{"num_hidden_layers": 11, "norm": "rmsnorm", "norm_eps": 1e-06, "rope_theta": 10000.0, "parallel_block": false, "init": "normal", "init_std_down": 0.00582, "learning_rate": 0.00731, "lr_head": 0.00696, "max_grad_norm": 1.0, "schedule": "wsd"}
MLP neurons of a small language model. Each row is named by its layer, matrix (down: output weights) and neuron, and shows model dimensions 160-255. Each number is 500 + 25 x the weight over its row's rms, rounded and kept within 0 to 999. Numbers have three digits each. A neuron's up and down rows have the sign that makes its largest values positive.
A block is one neuron, or neurons of one layer that tend to fire together. Before each block is what it responds to, as a language model described it from the Wikipedia text at the highest values.

Responds to: The final token of a person's first name just before the surname, mostly in tables, lists and credits, such as Mar-iya, Nat-alia, Eric.
L7.down161:478463492448460521503509481456498511456513492499488528519520524467537509492532461495453530521456511461523524527480528526512518471500531496491486454529542440500500446505543511478571513482446476501496475509471492491518504547509483520476487523523510497548504545550470487509509500477476520513
L7.down319:514534512467503508514467531474499535496462521459519485519521541486485520495540504457522503507502508484532477510533507493520484487514506507513513477467514510475499478512524505504580515464492497524487462512510483482480490507504482444505514476496524498396506530514483483538488497532465484528
L7.down554:471555465482532538477500513514534515523496511485532490526498500494484554511505472489495516482478517485520545558500529500531524511470464520525499439490507463524549451501496555510498501501488494475453509525527501513550491490504509493520518504535518513504519513461456488488524480506522472472
L7.down666:520504463514466536481537534513489461536514533563533454490466482516497549520488514474495536536480515472477513516491505500500517507526475497506506507492526524507516459508518481485493509479467489515548519520463532500489537545474496471485529473528490507471488504495459511505469511533471531519
L7.down748:515460489509489533504492512501521519539476528504520494483471501537510502505506496478521470522475487476527518460506526509503475508530478555514500541508478533501514486528558455504480522510497479493474517526492480505502489534484481481523497475459485533567514492515481503552535533497527488520
L7.down751:514498494534520463512485512488511489517550520494465506537474477507502501530506492486483525538530508510499466513516513471494489490507518542497545486471482521470469469496575478459510453485477477513493542522479514540489479518465496548484514520515537509473523482518469509539551490508490507505
L7.down767:495496480479516476455511468524497492549492538541482478501523566528480527532439506483532499513491464475527511475490452486549494506509489514508555470542513506491511520494516508509539418444451484487511471524479514493440489529505509473470519507535493495498524499442497492504482486485488547532
L7.down820:489549547552497466455466530478485484497494536493517478492483522489503504512479464478514497514503490515524500505504515504507532501512496533491493482544513487509517531513431462475530464503491484454558473477497478474480512517522517445473538498479484521573551464479479504500513482446520510498

Responds to: Fires on the second subword piece of a word split after a short initial chunk, often a capital letter, as in P-es-aro, K-inn-aird, f-als-etto.
L5.down808:517481467493466458513435469494489474525487481476502534554464506563507503529503498538522520512499447503441482461502546490542517536466466498502523476505522519463538467483502530537516531493490514507478497542469471463483513484496479462541513542544470504484529515515493475510524485507463463500

Responds to: Short word-piece tokens inside split words, often names or foreign words, mostly vowel clusters right after a short onset, as in Me-it-ner, le-is-ure, a-is-les.
L5.down633:486525477514524511517484505524500490506473527524488505495495500472498517532514518472508524537493488493458487494510521489483499477470530511469516476505488539439520457498499502481485518556485496502473517491495493495475454449535477458532509509489526505509485517501586456534502496507523496499

Responds to: Pipe separators in wiki table header rows, often before an empty cell (Votes | Seats, Gold | Silver), plus mid-word fragments like ult-im-ate, dyn-am-ics.
L3.down165:496512476509499491538530543535527485471511466580486463517522559496497521513472477493525478492441521507476459517547492491509501514508470473522561534516521481493460462496485476518555480532531489478535498521553493500486480494496534465488511534467477477487503488485507525504507510470523456498
L3.down300:504514449479488549523535515522480535485515507528510483507477507478520497521506488531498530490449477509512510489498515503542505538479515509497509481473484496457488554463536472512546521511489492490507488507505465516458437475498571485487498526522509515508494488481469504535470564529500451480
L3.down463:477544484470498538558523487526489502483493548448480482503489474502494477507500485512522503504550529480505534510499533476467485521524487451517481516497492490524545518541488517464490529482548510463518502512503520484519505514471489521471484514467519505478507496504482519443470496563465501514
L3.down476:484472527465506505469526474487513502523553514485504489491510531466490528481545501482532484504537514472539497538484487503445534515555494481503546510540443471473484498510499518490528512450540515491465487490506513459490515440497497472487541498499512497468519549480488508499493518485491516504
L3.down503:491537487472483474457485529474466448488507479527535534510496479510508544461527483491497475518533504476462504513507482495508509483532521511513507527475493509509524482501508541487505489544534499530505468493472496541513464437475484487483479535456523505523456490472470543493509468510481503486
L3.down509:467495554461555539530452528462519476530502526510505479485508482483503526486526489523523496481519476496477514527509506501519506507540494504524502515477547493509520513476523442507496507507490468485536492469525516445497463509523505478492447534522495484459543500518513479538488475508490497507
L3.down513:492472539499510494498492512481548506457511495474465474519529506501505514505500509519503462504474500537506483476527536539466519487524531471492496534464477492477495484475522530480524501514506510491522501499465480481520520476475522489555476483510503482470489491451527493508506484512493447462
L3.down676:517505473513477511530426500514548487458529488516484510552511483515517550491468491475498511505481530538506447512519501498500491499508524515508485537481473496513484485479482505476464512500472470466521492532513517506468504516529481505488455464520494492478544500487492523482474417547474512517

Responds to: Final or inner subword pieces of split foreign proper names, mostly places and people, such as Halicarnass-us, Damasc-us, Charalampop-oul-os, Karlov-y.
L3.down58:458479523528469468463520512472521501464512458531510452497515494478503462513523495457473504525471475493492503503493506529457563491480472492513546495485498475506512533488518525469497455495470511481499481522492483505471476508544490469460507514525515510562523496463516501484499505502528517527
L3.down143:529525525466545534525459494500512482530487499512496490477491484534489513449476467500511524541490487472486480565531477425531482470504510496549497509550498543513471538503492501526505474517516520507542488472455503520491521505507495484536507488524501515444540545509516470530488521500489513516
L3.down322:575452467497496509507463491509469502522496504502514487520504479503476478514516489499518542512533523532513463499521448480521491486494549525491480516482508515450439494478494501499550488496502472497484522496505486535471525548501497502472466531478515455490519471522491499483496447484507524510
L3.down504:503504500505462548539528527510487499508516467532507503482528506507512458465537485515487539550470495508506472501495510526557496523475472520479523460490510513477475503547439483484493487499498506526458507454538473478423488464502496522478484461481451505488539490470491495535496543519509493512
L3.down508:508509515527512509535479518520510482517490473464477457487490500515527523476516495486515500521517533488463481494534515488492540496460528483489525452515525526519461520511482487486526515524480474521515500496473543471564465488466523540516497490473510485512514522489494499497504532540477479496
L3.down652:497484489491470485532500504490515479511498494514473534507469462487509483542541501518515476497503500501476515527494492493480480525486539471499535470514494490458533483520483490475461483476530521460506484478547481488498496503520498499495498501524505460424449524488469511490535468487505517526
L3.down764:510533490491442506462550558504499462464518551497544512509500500472485469538463515529489472502481533526538488494509481472501471539500512479494496512493480505483494505490483524495484484536550528487509539524473460500478476525517521552477526552470486477529505490512496506509538540511547477490
L3.down773:500513549505495522475486453539520490518500560512527455488539515484494478483508465487498519508505488494436451482500543505487500480479511498515540490519510479500537526506436511466534505512486499542474506510466495487482476465502526538512500480517491518570518506477508464515481524542493472531

Responds to: Short vowel or vowel-ending subword pieces inside non-English names and words, often in tables, e.g. Lund-ga-ard, Kas-uga, Zen-ana, Om-ega.
L7.down31:493495502527532522497464471505499518519497509498501498524481497435525561520481539521462539527523517520511460447546525497523482476527478467535448517506526488461514513551517496505515525491531490506498520503491487500490488500492535509509458489509507500596497493513498465506496523481504438501
L7.down98:489508506510512491486507562523478500513519519470503521504494458474506539613484510456503529508530488493497518484492537505509475535505489503519497508487496487507501539483500523476532496494544531492517513471479528458521476461523515478485470527529534456503511469515483533473506497489508537518
L7.down115:488523480501489515511491487541473522530515499521507514505543498462505486501537517461524471500475506516468534530500468493484502500513541498491488522505536510522503540471528542521502507494485509523459524550467489507496486502521535492509519520522477501402540444480481535526504464487510533472
L7.down271:462488517502508502538492514494504489538506502498445490507492482509499476554537453518535489457582477461514548503488482487511425493493543495553495507480503502498503509466501496492519483469517555487531463459513531560482485492520481530508535481528518499472485458506488504532531527450533520490
L7.down525:565501484519440499536468456468492501463501450516484489516471507482476475470481496480484536503472481495552547493515485522484506495509492482502529499490482491533497501508466535475484475531494515481515525494526481488484547497506577520485477512444481458499455481486506535511503507491505503519
L7.down559:502499503510500516498519480478493502489490520509513515485515514515516505513500510524515517495508520493469501499508472528519498523528480486526481547535484484484514471474507526512510460502506510464502455497483507543526471513505503509487473518531524506487485508513535476505492429425523489495
L7.down680:468548489525487523533541519458476492512528514522492490537500436523475466530514495520464462542500479508520529510483504517505515489509495491528525482431446488504485563509493499551465484507523446509485522463487497510480478505459515518489514490542494529500493506528477506535458491476491490475
L7.down807:512534445497439470572485474492450509522505502477512515477472543510534555497486494526506476483531525490507533518472537506484498474458481446500539488514495538496505570508524509514512505482515515502485514493498499476474490489500532547530498498496423504578493446460542512462520476493494469486

Responds to: Conjunctions that begin a new clause after a completed one, usually after a comma: and, as (as in "successful, as Nasr…"), with.
L3.down3:508496520491519470468470508467490512478516500526503525514571510503487522498507481511504510515517482529508525501480517470512530478527494474476504480528521504550522515504479479544455498536493513509497490531469492452510481501457489472521508508512509523565518495461474511461479499528547462493
L3.down173:456519530470472551545437481506510502506470521469517483519499542482449501488496546513501529571490509509500506471524509477486497510500532488496529489478531520505480491520498479490479500504469492466532506455517524510459487491515484539534488467473500505487470479501486513472513492549537472484
L3.down318:469500525513504505502483514511542463504519500474445484496486491504513500472510490489517487481520509483518498492495466441505476438513492493533522489473468486441449530505478455461457486477486467493504500449498493512504488469522488493512527472497457498453511528529512509465463465450462528490
L3.down406:525471518482475506500489499517476475478570488488476489501563525485473484472531502498514504485491491493474489525531519488460508518519567493497473490530516487540510516485517506547504532500487460533453499534471473479481505499501508488483511505477484532480483463500471530527499467519481476504
L3.down430:528551499469521488474485527474493532500508536526468496496478490502525469516477485481465461533478514504522512427535539505492513513534508503500538490517452459531469541487522522503508479468495514483498489499432509479508515494514474505455531535471487491508525520513512510519552560539498485494
L3.down443:503546498506500488493514528499512468485491491494470497492511529499511468464491498504494487489499464502511480530498508512491494518508528492479503503497499455465489506505519501464484481440500492490503512533497457468519517490504512471510510539488508481481448471469525491497471504503516500522
L3.down611:509495517509455501491471524507480505547500498455493513512504450458485488494464558539488502487491503509505534508490543503481487481459530478514476465436489480524520479554515453532472500519502511488481505529449460473488525441516454478544502497479515509492511492465472499491481477484483525456
L3.down802:602513487541507530496517531465500511528505484519468525516491510490485495473459540516536520508481479520513501530521562516459480468470484529500497489476482495479482499545517426486467509545504495454505541503444521460512505483517535496534507512476486504525536511465534511542501455498521454497

Responds to: Fires on the middle subword piece of a split word just after its first letter or two (p-urg-ed, n-ec-ks, Sp-ous-es), and on line breaks ending markdown table header rows or section headings.
L3.down48:504516544508482523517523526534430483541486521506503475517505476489504458510492485472481546502471513508428504500486516473508474411507492479465534494465506495512486523491538493456511498544499519551502504490469475500488502518508522515518467503453482495487466486452504489520486520529503502492
L3.down75:446457495460498525542479524539553450490482495457535501502471511504487501502518518483467526521499502488487499482492553534527505465512510504514491517498483510471525510551472521525509518494471518493493542486486503454453465501525507479547453523483478484503574521510516524493504499511524485506
L3.down256:483452515508521431508505478491518492501506484447518485485478528539495468503529482524477519473475465524513495522479486479556530494491486524527519499461509493465482461537479529504501492533490465469498500539504524486489531509496541509494497504479502500473496504484447503511557481604493487523
L3.down257:502491490552505519514475473505479508520434531469513516517480476486522499521534531490489566544464499500473528491506517493517478475487483480451492493482488538512508493502475488508475482461482523497544496498531463493468490490513472501485479509544500495516522516515485516515507489523488508483
L3.down456:543560483512494543528505512527519528532511519475500494485516503535504539521506490529487519473473493469439509522496488540535513497459446495468491479491522487459519477492472524501485558477484516481488507486507484431487476514483469499509495521459476481483487480486473483508473472524507507489
L3.down524:519508511457497521501500519460484508496515507549487525455477488532472502493537473515501503468509491485503497488503456506487453491489509480511508501506503504540464499496498481512515514536478533474511494512493496487507495463505479509518473491525460558479464523471478466516517483461517504494
L3.down668:531476509559536507485487484449514515481487520598524475516484540521498512492484527513529535533495479519488512476515534507553479497484512468466519507527489468492473525482478497505538528510476543555542540505476453541487488454517501502557506504525508480521509514490491495477492512493484504502
L3.down818:571475481529481509496462527526497510526473541485538467480489517511462495521493518511487485493517492480484451490517506489511521471467486519478477453496518508493504527469539518492487522480469460494501468469487500479478506508472472518517478509496486474480511539521454509478486508483572476483

Responds to: Last word of a noun phrase or name that completes a prepositional object, right before punctuation or a preposition, e.g. League, department, Room.
L7.down11:446456517505503503486493534493510492482514455482514527511449493435481492510520524507504470448479463522516458477527530495521492520478485490490504534493523489482504495503476528510514502464510497466497465538544453496488454517471528534519501488457495463454491499515513480527503501540455522498
L7.down144:471513538470481478474505541516504524458508467486506512483455497521448531526471468514499525506531517486495535507568535489488489494494474479538525519497485504473502529471445531503565521476474479514524515473506502503497517485517519523489494496478530483518520453495483473468500536502499537469
L7.down178:512512497491475487524468489498494497476551542523512505458511540501483524513521464505488498494492499497499500502491511499498482470541476501514501468442490493508529510457506470502476516472489461466470572553530514521496453532502525498480465529494500481478491500470495496509474519526525486522
L7.down191:453540473540474509460449491492467500526508489445489498489513496523501476545494504490498489517487504504519507509521495530500501476482501522513482481544526523509488535515509460478465478487454521541523491460517515491509492495518447477492485480526485462555481498527531520472522525483510533496
L7.down251:501513542546491504497533493539488478543526509476516508540503508520500494499471490469469480512472471457514470518483485498472485510500495544537509516501525515440512482499464482519524539478554517483509475529478511459486515449526489486537512471487522512431492498502530465518496474492487554469
L7.down329:531530467493549473488498528487477450489482505528491518531499476492489503515527500493483526500522465514472523515515485498534507518488500501505508492481511496476525567463491511502516523472524491532538475517551518474523513484472500489501508513513503538487488487490514540453491521450561487485
L7.down369:489536474496504463515470481521516537504552514472536485463531519476511498486501545537507515483459493507491480456481482508520478487504487529516485499518491523473502472549525457522519515520504483512522512503547504510531508510495518514474516507525522484551470515495503513515519500510519535454
L7.down784:492510556488537513501473507462488524505481542495518500500552491559512482540489507503518525566497495482487489499495501495500491490443504487481491480513447493492488483505491526500562460508536508487539458475481538522471489496484506531524514516506455492501500510499523529535514475527490520496

Responds to: Coordinating and, occasionally or or to, mostly after a comma to introduce a list's last item or a joined clause, e.g. ", and the New York Jets", ", and she is".
L5.down352:478524499508523484509494503523491494525525522518505491464507442458515527483515490548528506519540470475480494488478469499471461450481487433537484508510473495480510481474467519536535482535492469492523492539501504516533494514509498478521496464495475499480498488456490475526507528479508519520

Responds to: Second subword token right after a lone capital letter that starts a word, often a name beginning a paragraph or heading, e.g. L-ev-ine, L-ang-ley, J-ack-sonville.
L3.down38:468478500491511507493528519472491481476482480529517498467459454462508490466475519485484537509527514528476498548541442461522489469484495492476527536485482467522514517472508513520495497486520501497475487488539541505476529500496518501478487498535514518493485463543461466500507495498461492520
L3.down79:480542534494439505544484504488531471509506445504530460516529496487512549504521502502520488519475496474479501522514525494518480494494493559516524480491536483480498512533494520479468481464517473522495499517487496505526495513526511512497504510527463491581512490483493493459484519562470486521
L3.down178:500545498516521561524500509518461472530476506529523496495446494418529481494528471518489520516537496479480489543510487475483518449511513528462480547475509496520482483505530521517508529524492480461487547476511488512468506486527462497510477505455482500514478550492547534494507462483525539542
L3.down325:442508500507470518457530508495526465507530499499516506521517530484499479491540484518500511510499535479527553511511497473518533483475501485515533513513521501525525478516517508485498514460489518472492531535515550496502498505522504495492502541495510499544510502515446533484506482518482491522
L3.down394:501501494474518519552505483544520509518537499492495450482483518485548512510512470488492559478459517488513526498486552497460502545503493535471511509514515497528436503496479533506461514515505477519495581509483479480489435460467497476553475510518482485477477551504511499500487514509512456484
L3.down433:474487487493513507486477469505510494504486508541497514553516457463501473551526524496546509468546547524466489533471486498469484475518502514521477513512506486474471511473528519531518498468490550489492485466483550479448508509541485512517511515512507502441496464483498466426514502482519576492
L3.down435:521472518469480523478506508515552433472514484488501501485487514479484485508488484478498533488485520532537509528462491480523470524472517435515471510515507498503510512527493492483493530494518456469500490507510527484527532506547504478483568502493481509500548490530505518485482509493479502509
L3.down791:507495509514525438490473497534449482527520468510527498526462492456489517521489508483530482493505471551534534549458480449522502501508542544482515510515527530498491502529527504467486472475487502491496503505462510503523455468504484519478516555466477486495507529475508498418516482496465501529

Responds to: The conjunction "and" (sometimes "or", "&", "to") joining two adjectives or nouns, as in political and economic, literary and commercial, French and Spanish.
L3.down52:521510502473483497513477493503495507463494467452506486487475494504487474511545484497519493492480533481470487522451460506526544506503491494485487474503495489493471496500481517452493513517499455529479463469483521511497521533492557534502526489507523495490501505538502461480476544521513511492
L3.down109:492508550511467495485451465538508514435481507478464500464473514484517487524512485493475508468500475513511510487475497504486459479519497521504475489490468506495493447508524509516555493510515530491488532498484499511510482483513491521474551555529475536585468514492508501529500516516486523534
L3.down192:488480476549537537509519467498524481532531537504495489459494516517507477468536511478485486520513541520459516497488501503511518504509542538496482451515522500506484511468489495512506527534483496504472450430513492497470466514471486521443489543511476520511495523511497499546465480524484476453
L3.down245:449468509488479473488551531481489465498494466502520527487524486458506497526516552499500493513480533477515503495496500524510497509515520495497513489493493498515529511542517493480509481506504540534525535517527473550517503517501537500480450494468512488529488468516499480499501468504504478459
L3.down308:503474513477530458482511478511486472549504486527513497515471490495525480498515499513515515498537499538501522545510466538487496487562503521478492521484505479476509490508479477466463502474494447531477460487481494481486492439528518483513529522486541509466541537484485466528496494504521454494
L3.down497:473488483505525510545507474505541554495501531489501511487540486528524463456542495526488454485525493527455517523494480490516535480522472507489484458533500467512442504502522511510524512473492490504537468482540569490495471500468514484488480535568488496516490518524498498516490492495506510481
L3.down512:480507519503520498509449504515531509500507487489506492476513498492527508521503543494507553466478461520515483489479529541506512512497532509509481518512468517479474507547509483522467523506501499539512524560442472513502506499431542474522505535500519503478503483500485496497489501481533537476
L3.down605:475447483459509525524491527571551490477498517464501522505554503504473473498513503479474494476505528510541519507486474485493485516456475522489465517489485479488517503576493513536523490514485506534510490506525538508516511500457498491508469521527486481478492465525495531492489462496531525459

Responds to: Mostly and joining two verbs or predicates with a shared subject, as in captured and imprisoned, apprehended and convicted, assembles and declares; also to, be, then before a verb.
L7.down53:536507509534473498503518531501550462488446462498475497484484493519517487486477521462504481503513529508461477510503469483505466551480491526527501492473524486450498508530504503521516489495523546511477493477483497511513461502490531520499503492504482479477544530495481447546487489551476470477
L7.down196:552494515529505504541470509524494497520455496513488452471523507533501509478452472500526502511483491514487506520529541494502514499523494483517506514539506524521458470522491506511467513508496531487515464525528499512509487457479446532491505456490491500627534484542459515500485493499539526514
L7.down237:511461448456503492493541508499486531467506453525548499498504499515514494523522498506496493575509479470505490486469450467494491546505500529538560484509492498492543502531495520493482507502503475477496496509458475492482581515534500485537526542511512500519533435463498479484506522436498534509
L7.down427:508465482493469507524513454486502471508523480485466416499466475505524469507510461500505502511518517487480519451517569457507506508461490519498517512500482553504483505492480519475472496535514451488496483448471499530509476479527509540509470519497496486492485490520460500562533497507529491496
L7.down492:478482453487506494508523492510474509487497516494494515485516464530443485511529559536503450504539507490535490563492524514521516516478518528504542514520509491472485503517458541510499499447517534506521534492472500494560493486477501499511475452501480508498504516488484469532490477490563551493
L7.down511:447514498515502495516502530472540479555471486494558555491495508487510524449501501514525479508515509484541520491495552501516493482514500477527474514488483521489502464496504450465562516504501497524496514501486504543476508502507483486519426525470514492559500459503491571530505505480535448458
L7.down518:510529552479524480503502478484505515483511483521513503490494504538497481565487513475498527469540557491517492523511480486496535488483535476515484487523507479473466498532472474497486485534477540486478472514527501506489542490517503481455518509476488488509497524507524513548484511517508501506
L7.down677:504476486461495484462509472491490521469503483480507510491504486567462528546475523487497525501487491549503483503503483485514475508471472466488468510487529467507477524487509522492464529496530508524488515450418501516476532489515509510551462498531524508487528485544496561538528434480492513494

Responds to: Final word or word piece that closes a multiword title or proper name, often after of/for/the, e.g. Light, Soul, Year, Tour, Two.
L3.down117:483502516500507536516521510513496499488541480458552484538493530518502502526470498517497541505494500456484479490502551505504458447539510483511519510526517506487490490507544498499487486515492528460497527523482523499450512525487519480460482502521531510529501554486491467495463491503514526494
L3.down255:460479502508512489492499528485514486485507473473481506562485488477507473471509494525505518525502487469475495508520548490448508488465475516558509523517494519502519558534521502499504471454463508550514519525511540490474510488525482503465479509460486492536498503474490490495495471524528482497
L3.down269:502475511454495483486486511515472550512470516476541477510505505505477468501496534460471448509508478506537468493515508546539474523515470475528566512534538459487491480462479502497531502449519493476453471511553484492477501530496513493495444526459520495479481547530476505472482485492479536479
L3.down282:453522551492508505486511509528504555483465476502538525506497462505490491504490489515494497513524512467493480518557556559545481466522479480519544568528506461485543516472467476502500523526529501482505504459541524507483499466464536525528501466470498435582566492498474480520526472483450513484
L3.down363:537486444490480527531471505506466534472538538489508513502512505520501477499473495479494553458493533494479500511525517484469505491459475530507564521520494484507494524528513529505514534440540510506497508536483506470503516520463524518538483509479522487548507478504520466506503514513488526449
L3.down447:484513535524510515472492525475477518462523486502549484509501461485494504574494496484442487534433467514486527529514458514491544518480499446538496494512503496472493498470508512549504482470529472515501459493507502447488514478491517465458542526500502526523495479514495483526504511538463499515
L3.down643:519517516508509493421485535513484478511469490531512488496527538484470498518461479540535510488483482492538494531546520504464479513525505482483485488538540527507504526486496480509488493496517507459508528564542476514510510483500535550524517534466467490510521516466522512471548510516521503496
L3.down817:520509514515493442525512494471499502509488483480488520496500505485465528490524471513463485456529494467547508482508510540501493484512515508547516526459522485565559516509506513506522426569465480541518546526510490528517545456505470511510493458516546503545535519489486499480472479458490487504

Responds to: Newline tokens after a list-introducing colon, a section heading (==Track listing==), or a table header row, just before bullets or table rows begin.
L7.down104:461505489494456552505505508498473497512504450484530456511472516499503525505491492525526468528480468507498438490494518497526477536504535465551517512483485489500489453534495491506508476493509489485500565555481475507470464510456510485531478464521478509565500458500550540483504498518491503511
L7.down172:502470475494473512522510479510510493490479493498512507534503510566520530505503489475518499520459508485473521473513494531507501473513524523493532512462455503541478551478510485536494524490439523503526527504527492499497481482499478497522492499509471500574493548486493515494459540541504475503
L7.down403:550499462509499466494508510501501527491521500519512500500506495466493485497490464495463499518522517484532496537509513497560514518520540478457524510519457486496485487439494528462485496552471471500486528497515510488481445503495531487522570502453472492527512481451464506466528477436501504503
L7.down483:458497507505502535496494508480489530507504487508526454538548498493549499555489490535480456512479457515481513490507525478461510519481492470494510484463463523451462465511505470507479500531442520532480485470462486496531509481510481491525481502504497499482536484488477521479453497524543514503
L7.down512:534512459493507522489503494499533532477498509508535439520552487476475490485512507478471494528504493556461429489524457504511502477527459454506474497497492481511492481501518442487510491486486548500468500467504483487530500494544480509510518508483526514538515435495483494557488515485547479506
L7.down758:475526496496471503445479529529495513481509485540448556505508492481470493490482495490533531511498536531523480480480470522554506452506465522524474494483498518501525444545495485493550538469493519510499534495476464491501547532537530466537544462479508463551450491523470502512521494487506497494
L7.down766:550514527506513462506485538551499523504490475472480465496479503480493515468494547501495500482483505501507486521515465513497492492529533515511497487495506483540502480516459510528520498484453483523501540479478464503450470505494551506511472489528486517510529521467495489517546480493502483438
L7.down804:533516459480531503491476507500478507471550528529550489508516486507524531488516456485505476463471503578521466530508546483528505477506529504487541504525529504462499467483534536524498526518492483516487477472452533490515529504471537504539518483472508489485526488485480513451528492494492496510

Responds to: Short first pieces of words split into subwords, often a single capital E, O, F, after line breaks, quotes or parentheses: (E|ditions, E|ulàlia, o|scillatory.
L7.down123:507501514456449520499503494492547498546468522533493541481499539540534506524516485517534474516516579519495508459491490498456497464519533464503488494469509474474491494540483477492468495517476500522526512523515504490510550549518488507506495509526494510532495529510508480499552505462504530529
L7.down132:515508468463481486471494489508508523488509449521494483543508486479461495481506488493496507491489523531451512527497475488515526510487512483472500520516522479515490475483483492487529502524527478444537492483515543465479496508478527489523513527521475495509497498522526507513487507493488512515
L7.down280:518496481430528491467496497527509534496451507505553499538456531489488485483512486491511510491445497508574512508525459467475474489499527527496486504469536473502511515498489480501477476496487522481479480491503526488500520476537506486516482509489521520519509526502492475509473492497511502532
L7.down388:480457465493497521546486527529490490503497558543509466485525503504482492510497486518512490490511486471529498498529533495495473544489511451474534510511500531477468530532511476536512459520546496529485488516512420518518479519477473500474533510508562504482491544455514519549500474477507498477
L7.down401:527483548486501506551498527485500487458494471450474539503498482526499456516526524484538507485509506524508530519479473482517486475527501485526493508469494469511511510502485515468488510485499503489531484486500516436524505460491540507465539491510519529534472530524484483471476528492485552501
L7.down439:484528528489548512489505484481480554485478511541530485493522545508525496507501466494504466530480481499530496511488538516497467479521453573521501468506476537491523504509493502505494430503526502477457526495503500493503519514494477530503444558517523495497523507471498492541491488530539522506
L7.down467:493508486524473504497472536463496495512485525518506498504520515558492521480462456491533482505548531447540496536456491506485538533505506491486468530519498481523499458487529508509480472520533522491517472495531528483535487521487486500495469456434508514439560490499420509458495517536496526479
L7.down821:456510477463492486504469485498505506447485456470488491502487528475530538464482472546516515436503507477481462492547536499509497494526474511497470484504492487522513470524520522530493522494514497513513485531471494477484485520479534518509428509511471451492510465504477493485497529492532531473

Responds to: Word pieces inside capitalized words in proper titles and names of works, organizations, projects and sports, such as She-ep, L-ingu-istics, Forever We Stand.
L5.down164:498495519512539496490417471500480547525518481474505483527460463530454495534509476495466474475492479501539434523500500538504519482496480504508487515534475495486477530471494512510494534462505508466511509495461503479509511493468525507439521499493485508408512524490497450505536517468478535495

Responds to: Final subword tokens completing multi-token proper names, mostly foreign places, peoples and institutions, like Slon-im, Beir-ut, Ekaterin-burg, Xavier-'s.
L5.down564:497496525549499535458510496477499508500530528504457470545513515450478458505516537516535476537473477507486466504493506516526530439532534544537513494480489498456482530524460506521495478521509485518486516474521449537487525514497528494463520493518531517514541468483513497517500489488495482488